Weights of a small GPT-style language model, trained from scratch on English Wikipedia: LayerNorm before each block.
MLP neurons of a small language model. Each row is named by its layer, matrix (gate and up: input weights; down: output weights) and neuron, and shows model dimensions 0-159. Each number is 500 + 50 x the weight over its row's rms, rounded and kept within 0 to 999. Numbers have three digits each. A neuron's up and down rows have the sign that makes its largest values positive.
Before each neuron's rows, "fires on" lists the tokens most often at its 100 highest values on Wikipedia text that the model never trained on. A number after a token or word is its count.

fires on: "er" 15, "it" 12, "ar" 7, "m" 6, "el" 6, "a" 6
L8.gate269:479492504464532459571459539484513543573535520505595551491482519445465478485460462497451538575521530523472458539508456420565453526498407462442529472394534482557592515427556385559611503502473555578443529473539495573526499429535560470441503581488430583496525464439566495430479612377546440489434461445500421464560457529520516472494513572449441461454490481513597360457529493580542500590517441480528532461509496487492488453571532487481524587459464498471489489477513405484486423572470579
L8.up269:547462596578469481504440583443566535483386588518516525594513558496503482464471557516528516506511499473442457511450463544526383489487572419503534487479450553532532477419532536473537487522528469480465622462460481475503412495519465541476475521588577565501474553490496571525547493533483571522493498530541555488428430570489520368492560480449475451431414526519440493490468467473482598504514483464555406506534503515515487592640532472460537449405544468443558540460500557592487540383419443
L8.down269:535473446581556507469471463418544465502568493397457530461495459506535520460526462573447428543530510522433578540490545526503525490450522554582500379526515421520459382467433512524591510493473475476600448502517429554498488573559527485508397503520526515531498506506444475638472488465472561519534486479444528407514514469414465573525537441477532466578458488607508534621432527477470443489442537576565540468476491471558507526348518538562597510478502393542516482519495539449519499494591476

fires on: "ed" 13, "et" 10, "em" 8, "ow" 8, "as" 7, "er" 7
L8.gate189:583454549513489493521567515476526575463461575510550526437555470518593578481486502548570588569518429528563445446464514501458546503528408558485458497494446502593494506562489510501512484552574571487526486426428522505564464486548522525451489513435501454490497430537496580435454515408476535472492450561439524508570436473421422512397437590357566540460464465511478558512519562582522466440432511470508421470431600496604466553490518578496518490498403501439552472469492482398432517432537504
L8.up189:524518464519547486506549563522520544515468535505482481511482524505446490498518486440611385447603476446471512510469475540501585476400582411510531516537453507493536584489523507465474493554470542444614531523496579534516399533479451497450399436477520441437559476466564498542461543490522521543561561508467491509455464491507548597504446475476550544372474470588476527430559496446514509679501498529567439524547501424470523461424518411528514485533438396598414480577511512571512516488436436
L8.down189:461494423543473543593500464624524487424520448504497530482466493433533524503504510529516570541451486500644533474444573506494450499510395574483442641576576477537475462550449463414571542501507521547525479497492549513548457551510613438438516466449504520483445578489522478443438487513474504471477499437467532494399479480417535482476519465457575468500538554454556511501504477508477530523483528594594431524493454457478500526437500458531555514635381594575506433424408551488520515472507407

fires on: " " 45, "ys" 12, " mon" 8, "ock" 7, "le" 4, "ron" 4
L5.gate391:571462614527555428511558460500500526517510472481504452548529460533574409520482488488513493509483551579541539551531511436507555442551566494456476481514521561472510464496492470560542500591481500472605486485548462580482463559488511339556524471474408542527494419547546502473530531526484529491351580485447441516608563500553557528479550469514633502471520429432462441564475513538478491516451424413474463464538484535537433468610516398588386473500410520449496440487493464553516505495533462
L5.up391:504530558508448487586588523482478476457578452487410510454522425510574498506398484518528498509493556587427543557435452654579527445443427469484474485614536457445528438469550500424449480519470564421506522497618462485441475472463534538476486501501437487496483434556579503413474456469491548501496579464483522511508502616447440502491503509463583527430563497396572540520575464443449602581467526490448503482486510582453436479531462428464531524589456493568491475513535441481500472574508561
L5.down391:401491524436453516473492492573477461449488521487562574468449405420494469466515561491519480542496518556525591552539460695560525485452516539475519520601449469518552451556469478420549483565411536515574407499493460456507436497545552510405511529472465554422453512473575473505503544465540510457520398493443485541448551560450449491478456566499504488492499605544603524559530577504490562585565444489480525463534412420448554531473450456504422521536568512474460491464601535411490519456490489

fires on: "-" 30, "–" 19, " to" 13, " –" 9
L5.gate237:480555464527399615535544446431534511457491531485567411520472518452577539420516532495448480473501544511487430562388493453511464509474510425609518519484472478561487569504572457437432467560508513430506449448425512493534522566551470441464427480527523436453496513426484556477415504488486442579462566572491503554515541466463544428519482521557564427584503441411454551496476477558451526638557442563466522435462463472499479552587508578442492538485559509568521523607465481465495556486472620
L5.up237:499456472561530479577523537491486438577608585474488497423432545544539455503471612448528502416510498576459565535415489520483452437504496482497563493434500541446455597547575450497502513463583515434492429531559463443461558495469533582484474475390452492540558404507537536494456522615466447542494540566562505457606537520492536486492487519495446443529482436487441543587492390529476416542557496470492526516516482465454531566380452579439497528437515493547364510561480484549517536543512443
L5.down237:517465465491521501611572461524525529487520457470501523469508476403389566492389576388503506532552516401501485466458512546491530496497533529468492501509613472456477576555450480462635629474446510459570466484473542558481499517512560469427483447469553549514547484563609457455479478467403558440553469474627490436600483503509504506551596560454439466451551529481459579495417455412515525469450498542556467422473559497521543541458517446417518456506520488488427584511512508547448467486532504

fires on: "er" 23, "ons" 15, "ood" 9, "en" 9, "ost" 8, "el" 5
L3.gate210:398574521430556462505546501384519555488496475485542537597464568573463537488464468417562476440455467591440461502501461466445511539481528455460571536576556402578430598569481548493539478436505528472489525466500431590530504519560501437402404504457482563394572592453477535468418543522474502466558514513486519493541501453507561559514424569444469502507507448429568480516495502429523479431494512480552602493546592491547491505527505457422463478582553457587571442545547477522442527477444494
L3.up210:595495461521586561465508525483581568532469546521502591586437563548488505472521552447519421566471466449507450529555473445576620466407498428474510507444514463535436600564588514495459576364495491548454508471499399478490423527543533460494502493524531509457394578435519471432448596511589488530485567462504520579469354457470560502462523486558462467520529513406477501436538404464485571514503562465477509509500551464529510517509536474542487524470498473423527453541467536584510498437429482
L3.down210:458398463527594566435511531478437547513404515519441464398474465517471521512477560588455551494495494461463446437465490518558514555618443559460473510438573574549490409482509456471537460574484536578506389493614538483501534622544453441540482438639525441537461545533516496522501536397563455477474483460439439452461556498478486432472468583457586495545442500585486506544486538471459480488498517573514484467422518514505579485559555488496525573507449560422582557500444481515532458523456509

fires on: "ar" 28, " l" 23, "er" 9, "ut" 8, "m" 8, "an" 6
L5.gate108:473525426500508504532504470468573563446447523544500572411621503542495463466523436458448600496502516477499529510536508617480526497517452538464430517516477441455511553579620473517540483605483519467414454533518511513479476494469518507544502598476632665447473445411440489461582487487421537457560489507542550425489440597489486480511536444494546596501455523412509475547602452487475445537445530484522494566447495481455481492474571516479480472425430527560484516486566365491448486468464531
L5.up108:578430541537637512508459514529493522486479511500488468457494529419433507435577501479563447506482533512448565592489455549460603480474471568461496494507492543519554471461527470530511482515515431484502546566542484492474449561403501578504523513547481546622496462501475547559405401514494400473612477527463553471526517422551514454415458457412576602529514454378482476488516580434504605449573442494586413565479486550524452578511563517499475503576453485491579482462447472481535448441507540
L5.down108:489438499561541517509436543605500518521458517429535567442477567554462573477563412528469519567493449466437499508560540482520523479518459608455389524566445502579492533500546477589520421430468470468403499449472435452490498554512481576473531417537565568445582520490551509481469462593507463495593464474578499416518461510495423565437531515539433469479536531540475430481585503494422452548518474544488496535535450590593425506455578485535470475563542442433530382489495451540414524434551460

fires on: "n" 20, "ut" 14, "and" 10, "er" 8, "et" 7
L6.gate161:518477516591538456460518536482538574531531608541495436467497506581568484494560522535497630471533434564560378544532488481459497534420522468438514484502522510565476450561498436583574419530608446508500503399530514530461510533495411533617443496531499545459539483450527531513482472405421482519431390522472563477464419579451510536554506562504471540424496510532500529556541452504460450477441492415510563491529505511474391459479542451516561557572407494520587538513539442576447472463424501
L6.up161:453425438509546530472526566488427519536465632519551509429530519483492548489491485459509448444437473517554525505570563492480512510445538604451512467521550472505491567544484549579542483450465430371509502485517448509545479509405439514514508483560442497550540530436493505445494534482523509537396455494555501520527532578580629572535448501484470513520537429442543500454573482472445612416442499411602453533473522465420445378440533476496575439531514424545495524569496541591398438508542469
L6.down161:560499430542520534499398509517493550460593554453469584388537472517525508498519505561542452539474556515525414504481468430507461500367481519534504522475508522494476422554541516478484450475453400420510385417394561490536562472468482566576510501518565499558486503508532524541460550483557547552547465432549577453473510513477468549530452448475579410484539453521514435444473490536607520537540538509493503626485477469496514507435522486406489502633388520472457562500414484553497533520585397

fires on: "le" 26, "all" 9, "ron" 8, "ae" 7, "l" 7
L6.gate294:394589455505484463521569528525425447557523482546503411505436501431519504478473557527492487478563559454545471402542553498481578421497489536517433515545470571546530519464550473473545509531478480486481475508382575465443556408593552455477510463417416575481388421514552510522487486579433508505439597447506518453573578414492482493458518605512582363565489450463587459552517489462511499514446531528513479590469480456523577418543555424526488523462575525521494495551518547485488515515569462
L6.up294:410565540551518622473447419480489478501573416549482486552477511518523528469492506501446518472551443558460526532443395568542514552512622467417455530583457549463493488488387522429520477559463549433558490542554463537459458531462512466486541508411441506401417528530540531493551389536498565605434513498452506550482553469502589592536459534545464495429522505519443425515446493544410573475541404505460475476499570534559456510442475605540428555546557511488503516486459548525516529467511415
L6.down294:438456554450474489567471589458525498496496450485573423491505479433458452524417503565613459493507620481621583556480471612513522524520486504497545539521507488528472563466531442472522428542401471592510473540530494575492510418499531457421391529544609530416375412478488458509498556434399534518491517565512518488455479538532424501503495511462500504544381442496525527557545567485404391551436499532457529534499544506529564451489552468485569493485521501494507540536498517447512492386541514

fires on: "–" 83, "-" 13
L6.gate33:509477511519543489518536414469467518503464552480526448500557445531566526343529461395465529457546550579550473483508519473594580513458471461457472542562478464531407557596596487540407546486475483492529479567521547503540484511458617473475561508459527476452507506546504531478445606514510401522488592484559483550423501445435512534495393549466417466422574507551528537485559506500548549535476531447436469600488454507528488508457597411526474428405520492599485533618487494427510519509476519
L6.up33:488549523451496527522421586471516457441534481548485508511494459498529364545426590404492470627631490526475534578429499498586534469537514505615524392457490485536497549464590502419490428467485465444514516476492521565553500593466536549505531495445529412458535531474479472473542458598511469538502561472505633551556495417430509449529467576559496494435559478475544447498442516511578549448452475518563533542554468444458483454470400482442445480430515515452502506591511468524479510505414457
L6.down33:521410524485534444531529526578451408382551547492513524515461506498503547517500431463502452514528512457588512513536655472490492476507519469525446512529518436546479507502579506434537503486455573455514492492426575594441502613545506506496451462576493578542487478547483403533520407490502502566449460597483480373506417463471502431394525568449487514472544567465640524474535477508520495511434444513458493525475502522524554461525547462560541459421436466349512421479527472523585540486557470

fires on: "and" 20, "id" 10, "et" 9, "ode" 7, "at" 7
L6.gate277:542478530468579474497538587531464474535467503565468489475471505527476603497566447513463516426576598448544499541549500531441602591501514508456484517424543527471467576510512528478545447505457550427581490561470455475460562417541425447520375484482483526448524463387482501484398414527498481591402487540516495540462494548502572473580502503502510535536525570483401526509585480501460498418548535526559449413487591471489481532433418601533477452554432529429573523450478537491403523449425505
L6.up277:443518573538468397472558514541462469511488478601483472452457460471498542397473464604456496518508570544543570437492530505487493399394581519492556525550511496462403562530501455546600444469411427487431464508485527488543496579502525530485503513511439516545490487503474546518524431533539429638473414532562383457592492497530482468471493572544451461528494495493454501519576510527516488498519469499539462612464562328579508453485489606442431476438537497511551443549489503477527466562511469
L6.down277:439445529348577538442574528459459506556509498459454503468532466502438499428506530553464471569523483545547506476482498522421487527573494456435535549537534417511580397482426556476401468481472514450530525548559424543488486543483419444434500615521523547499471511493529443607453427521559586530546515461626538528498443432429438506467511536553482540505477417501410474434520484542530464496496485466520428490521544468460471519598477577462469573535526548463419551571499511569612584542477487

fires on: " to" 26, " of" 8, "ately" 8, "ite" 6, "ly" 4, "-" 4
L5.gate131:535523552524449591439534491523443468515534478556473535494492486503489577425491502486506484465541507491486564496557456476502454482506524439457578604445442532473445552454439457526503504564585463426441490445504427392506368548452542511578526463564564537537510589486547498448491469620505463545488494432552466591538459446559555454489492509473448556483570562519544575504434481617559428581531519478438497525457501469409440364439446630468554489522507535489577485471439509453522539474522457
L5.up131:452531484552401534452460550446518375496530454486426556479549516432551455458437454440455525475472410441520524563442563461466601521523478495546452426475480477491537558574469392567475524526509459525512490483467552520480527523584463448473485489561521507450455445590513518462459564536458426496487559564423544460469434579478464463566511551489469555486480583418587556476419485575544397516442486474482480560445541520498564479494460545489569575544586461553491513512430574609490563504562393
L5.down131:577516445494464440582530463456552501510504507445534581516516539476490580587485573527489442554464510392425528483513458543452453482415524519508420500540504541589505536389487533472530419552603538438450501585431520547533532470457494462482447566486537430611546400518510525607499492487505545542559437503468523410524455471465549628547591529528523463424508548516450513491407439450423525430506421530523482471517474431560516547472449440527449585443546543489446550503552514549515447453440527

fires on: "ight" 19, "em" 13, "el" 8, "im" 7, "ph" 7, "en" 6
L5.gate364:479507546604519521567483464428479472531446527564537480544548539504557499474590457479474438401465500522458467456448507473512542519447469429513521572570379500550486515632565570535490607464484495559542442449436483574453405562522612564509521500541462427516439519468526507554413450526508566453602548550511576384499493516441502533556541456498520500564517353442513533530524483467479509510471470477441456472500539505506409568546440527509545479550413520514498481487512457466547544383555541
L5.up364:466499521555469389470457565473450524564604554433569620531409499492526444500432484470526487485537411573500544446492443489486526389549484497436512443469541445443393555569575498460502507445525453596486430571503502589504530429497471580467545559451514553448519563449450590528576545561518534530486452541475488490450460536485588589534472556434530465490456538445544533483512529528434424526533473620519561498503442515571542448402465527527444461470500421498476536472507513459539583480512438
L5.down364:518456480488440461514425482555512463423483488486450550476503455566481532542472584549478532519415536520532439523451470516571521484526580498529457516523567461453567433448478564488532493499459497560618475486539405467576464592576406495535442538525481541522599577519599495392419508428458481529493450506561450480525581528465544416538440496461580486538526393534451431511552532490464504454462538450532523596546464488468541568519544464430574552493488430586547457400488444437550481442399478